Weights of a small transformer language model.
Size: 11 layers, width 896, 14 heads of 64, MLP 2368 GeGLU, vocabulary 8186, 113M parameters.
Architecture: rotary positions, no biases in attention or MLP, tied embeddings.
Training: a variant of Muon for these matrices, 1278M tokens, 9751 steps.
MLP neurons of a small language model. Each row is named by its layer, matrix (down: output weights) and neuron, and shows model dimensions 32-127. Each number is 128 + 24 x the weight over its row's rms, rounded and kept within 0 to 255. Numbers have three digits each. A neuron's up and down rows have the sign that makes its largest values positive.
Before each neuron's rows, "raises" lists the tokens whose logits its output raises most directly, leaving later layers aside.

raises: "ests", "urb", "ribut", "ube", "alk"
L7.down354:184112167151097109104086115119147103136151121117154144131138172095132129118156154153105093126103142141155166108105138115108134110128112115112135107138139152135102131133124092140108115153093141140107156167120133150149114118115109111091147148134142102134169077139105112122134126118139112152

raises: " Canada", " Australia", " United States", ", England", ", United States"
L5.down1908:109078126159154118124152139108166109126158145143125082128137132134145123110108128109138132163150086120153135145142135123120087150141120106121120171138125107131103108091110101154136130110102109131151105127100120141102128137111149159119125125104152126122102099137107118147138128112111145131

raises: "ilit", "ility", "ial", "ult", "ade"
L5.down1656:144131146147133141095136115134118086138118100121119156158105155126151112154125158121108158116120133116131123109086128079150111109127095112194095111123070153102086134114095165127149098093123154142094139135120097140145125137149117161139148132175169102180108145139126136114082146107154139145

raises: " of the B", " of the", " of the S", " favor", " of N"
L5.down71:117133116134117116151135119107154098089152130129127131141170105117166111091168111151133113122162090105186092143078150148137114131125122169132133144131129152144135080123162144088164151121123147147097084166091107122131091142136120109104159087148111135116092123137152166140067129145089099140

raises: "erson", "osition", "erman", "oints", "uerto Rico"
L7.down472:109112091100125149086094105113106142172174088134143099109081096081126109168176145120163137104157128165112166115113124154133097107133162116120121157136142168142102108137143162124095121120125138158162138155117114146116174131130128144097150148089121131134098144164117096118137135126125163136

raises: "iqu", "known", "ivers", "ique", "iversity"
L7.down654:119111123161133100110150144158104101114165109091163114130099117150151135137066120180118142129096110164125088129142129113115125097144137107113102124138104104107135091157131148151156099118094094197165158155108122100119121101153121125109086108079114129153131153106102110117140127194165097118

raises: "oic", "yl", "hyl", "ole", "ulf"
L7.down414:148134156135124131142093141154120133099140164100151122143108111115114137153106121129145155152138095098132127171134150150147124190120173096184078190118118104141139129128122112112166160114132100183137142099115150114149100145118164114094131145112176115121146147147109139144132142138165121122

raises: "red", "inal", "rid", "act", "our"
L7.down597:158148124188105124081153136126146145171123161145117137105117161097118138159135142133131098134159111150130133104197115139164108128112094136146135136122168125133111125127109194114156105130155141154174143149123092138160115137125139124100127133122097117073132161105136128138095127139145131090

raises: " matches", " injury", " match", " appearances", " Club"
L7.down554:120122146115147146141124089129117143152088172149133125141157156101171183104166110124157120098136101118126118102135129117132149161117148099126101160119135121158179165103125106147101129105156135123124120134119181122118129098126135119104115135160133099140143148132151145089122172116085137137

raises: "edd", "ez", "om", " emb", "oun"
L7.down594:099144111118115127134165143121104170124142118133136123103141153135106088136133130129140152159132140144113126117128122142103154116069147130128149124145090108116153160144140138128105125102150150118118132132078135127149106170147081143152138145121157119140180152119131122117125150165105130126

raises: "k", "ki", "h", "der", "han"
L7.down2210:157137164102114149126157111122109162118122139119111143109167136085189105116112124118124129129120128109103154075182149143086139102150162115132094113124117156166157124139134145147092151116141064137122108122126131103113124118158145083101101090142150098121125120110126083143106136140090147119

raises: "ague", "ung", "int", "ivate", "ink"
L7.down946:157123113143153086149071141114139168160121151086134126130123128163111168106098135117103138132129120085108098067132155163115131096110151090128148145084101126113113112118148156102152179149139135116136129099163117142159142153159142108172125145153170107149165152093131148102118099117092122095

raises: "ene", "ely", "bo", "è", "row"
L7.down780:151132146084090127129126110112130101145059112128109088082172133136129133131132156149085160143166160112127095097119138162104118073154152142132140117152086165116155133155079094101117098093117162124110106089130137122098148146130124119137152128130170062121115113098125119108120126146129117132

raises: " king", " royal", " ancient", " c.", " King"
L7.down241:117188114101148120098152127091137125103121145125096120106129124120153159118141076123181143098091154116126129132159145163081153145140160126134089124107172169123102141143153150138127118097162137119085106100153145127136074127136124095111174144137170158129118118118130049105095086145121130136

raises: "s in", "s", "s that", "s with", "s in the"
L7.down372:136167119069097143125103109161104127106134106104137122125125136072132080171111147105118100083116145127106119120174135145114149127143089174116120109150118128161168145148147100146145160095123133158107142134151114129113129152163121074172109150104153162069128144117127133187140131097141134096

raises: "s of the", " of the", " of their", " of its", " of the B"
L7.down872:159079140111095144116134092114143090097155125148092103121156127092102148166128098117129149113115129099131154136109143111104092097153144120129104124139135111121133103108124113127122146161108154101118109124111111144121148188150104086109148086087142100126101098116121126126094133125167122127

raises: "erv", "eries", "ew", "ery", "estic"
L7.down1869:099125214135135123106110158106165108089140115134145146135102137162132135127087124125134149079129096129115112134140126112110116131090128120139143125124117129120136138103098090135157118126168123147130116139141099103150146171144147155218157131140151124122144145161148136130147119153134115078

raises: "wards", "ward", "b", "ss", "mer"
L7.down430:142148086123132114128119117144099091102139130181088081120155160138125159121144113141159134123153120074168089094151125142115108145164121102127134138142110162138127142162143146132135130141121140145126130117116160103133170161124132132154087129140127093147090124129121168154145114132146146096

raises: "act", "erc", "cess", "pen", "ter"
L7.down1251:135136177130149120110108137137128078141186204120137072109173136110124116128122100123149150121106128113091091097133084094136150147121100174134132119118144124120126113146146114099125125128072136115120119118159112149113181123148092115196091160132129085140126134111122141153100126122133108124

raises: "s", "s.", "s in", "s,", "s "
L7.down169:082112076099098101117133159125112142139098156134160121134158111081153160158108116110129102113142094123112115091164106165143147138118123095117120100102120117121138153130155108153123120112144097166112132114133144116152149150115116130163114148115127167118130136159095097127142114131112124150

raises: " commander", " Chief", " governor", " chief", " command"
L7.down791:108129124094133099148155167098148136102116097132162158111107133134122136132165110109131124115134105142118139105134104130163111167109134147113120134128116151095151166151090142118145122175073119115144137125158122145114122129134092114124118084131139122156188176165113141112108126121136139136